MLP neurons of a small language model. Each row is named by its layer, matrix (up: input weights) and neuron, and shows model dimensions 80-175. Each number is 500 + 50 x the weight over its row's rms, rounded and kept within 0 to 999. Numbers have three digits each.
After each neuron's rows, "fires in" lists the words (lower case) most often at its 100 highest values on Wikipedia text that the model never trained on; "fires after" lists the tokens most often just before its 100 highest values on Wikipedia text that the model never trained on.

L6.up409:524475481501473511577503517539504542518456495438504520433468463494534479551496497575474474387501502506502480569410528498521545561472454484450580446399492527512541629462535541599488442443416445522553557494469449509570581519465555575478493526530479324387431524557464538474535506488487465537
fires in: "a"
fires after: " to", " in", " on", " of", " with", " by"

L8.up174:625488493548504432487594516480445554499539510507464494400455507485480491548416453419621478389507575526533565562525481468580526435517494502518483451320437504441529447555546491480496486601571448522578514540488484541511483526476499529631509505608449479534456471543500541477441570582577563573
fires in: "where", "william", "will", "williams", "described", "prior"
fires after: " w", " W", "c", "ill"

L8.up765:567533553512580551487483504563446551549479483533461449457519424430508480540476425574496491555532452487550565505548488488416468454522518522472533475522532525403561408449522457455551540471549512527437530442483483517445553568491451363547608493569489435494524523562535609496508472560512471541
fires in: "while", "this", "white", "what", "episodes"
fires after: ".", " W", ",", "T", " e", "W"

L7.up411:542469472495419382470498486487430577564523521457469456510563437485534544461484479518559409450494445404495379586454473445504441487497452391520595541448452561516571590504509506567521457536425473559481479491508428609366436528476499469502563480591477502474461537544522483484532490446531418507
fires in: "more", "these", "few", "their", "are"
fires after: " m", " The", "re", " f", " for", " the"

L7.up363:596522480490468484467480495457411544529552493462561460466546488509468485543496509527571516509465481433607494631527578454462519460482435462417474477435526528460508525468520327529486532606523521467444526487406539445408457449449465422489548541539547441466387583497503577501477479479501438474
fires in: "only", "as", "another", "other", "either"
fires after: "n", " on", "ot", "ed", "it", " O"

L7.up603:515564378617471463551482526467452450492531547564502457493455448511564506513526463547501556449511505513551580583450498512434488496488502516482578517540480536557486484507482447492690463586518509538449495530453499451530499533483554529480440503570530450518531456463551458493483429458477464447
fires in: "later", "located", "local", "location", "liberal"
fires after: " l", "i", " L", "e"

L4.up536:552465479572538534478457548550467419513470523493456404516518469429570549590419426414506492486558558498543503509495470538424463439433409438507627487520473529595490512505519449439572500576489450462479502468471569557516530476552450415564486473544472379514444502581495424478507556547489461525
fires in: "led", "media", "live", "medal", "medicine", "median"
fires after: " l", " m", " M", " (", " ", " L"

L7.up718:523482496571540605563538536549534538504430538504522519555456462475450477479463467430583572395538476462539507518555470559566449444537437450565567472432545528473499470483522450535617446440525502516521592560459427489527500504524511541531546415512465466506452550528460565497556570458535533567
fires in: "although", "he", "before", "while", "it", "having"
fires after: "H", "th", "h", "I", "f", " h"

L8.up142:485442463579528409482440487473542484498527551498462459512516507525514591537476449511508500540487504575500528592459533555509444547553422526504470517519526522538440577545527499517540463493467558537540592480508489538388524552445501572455536510400455493491480384490488599530440470470607575559
fires in: "minister", "chinese", "ministry", "character", "characters"
fires after: "in", "ar", "ak", "ag"

L4.up369:508503546461397501563444359472536444555526514522497444528522479410471578454462482476522576459497553504516599524513484405489424469567413443469556521468417471497558480539467573495492359591414539583552472563535533502445505577437521541461461419540489485480555491415442497492487486561458513418
fires in: "5", "8", "7", "2", "3"
fires after: "."

L4.up275:546480424575429546452419463491472444565549563543543513480424474509573496563433525458434460530551438537492477467459431538438390492484448511537614537476485643478436486565476470515522495617352535499398479468471540533499509502508503555445488477520561380505484515554510468481538489502439452608
fires in: "led", "than", "those", "los", "loss", "later"
fires after: " l", " th", " L"

L6.up444:484529537535520533534524441489477564567419546479543513540453473488624511458419442423497450495566515485513510510432487369513347466553380494511520539524420529571571473442592474615575489578483433572568503569486438494444551485507507512487541435546506501438451441564428459476510498499489475498
fires in: "well", "two", "three", "five", "wife", "four"
fires after: " f", " w", " th", " first", "et", " b"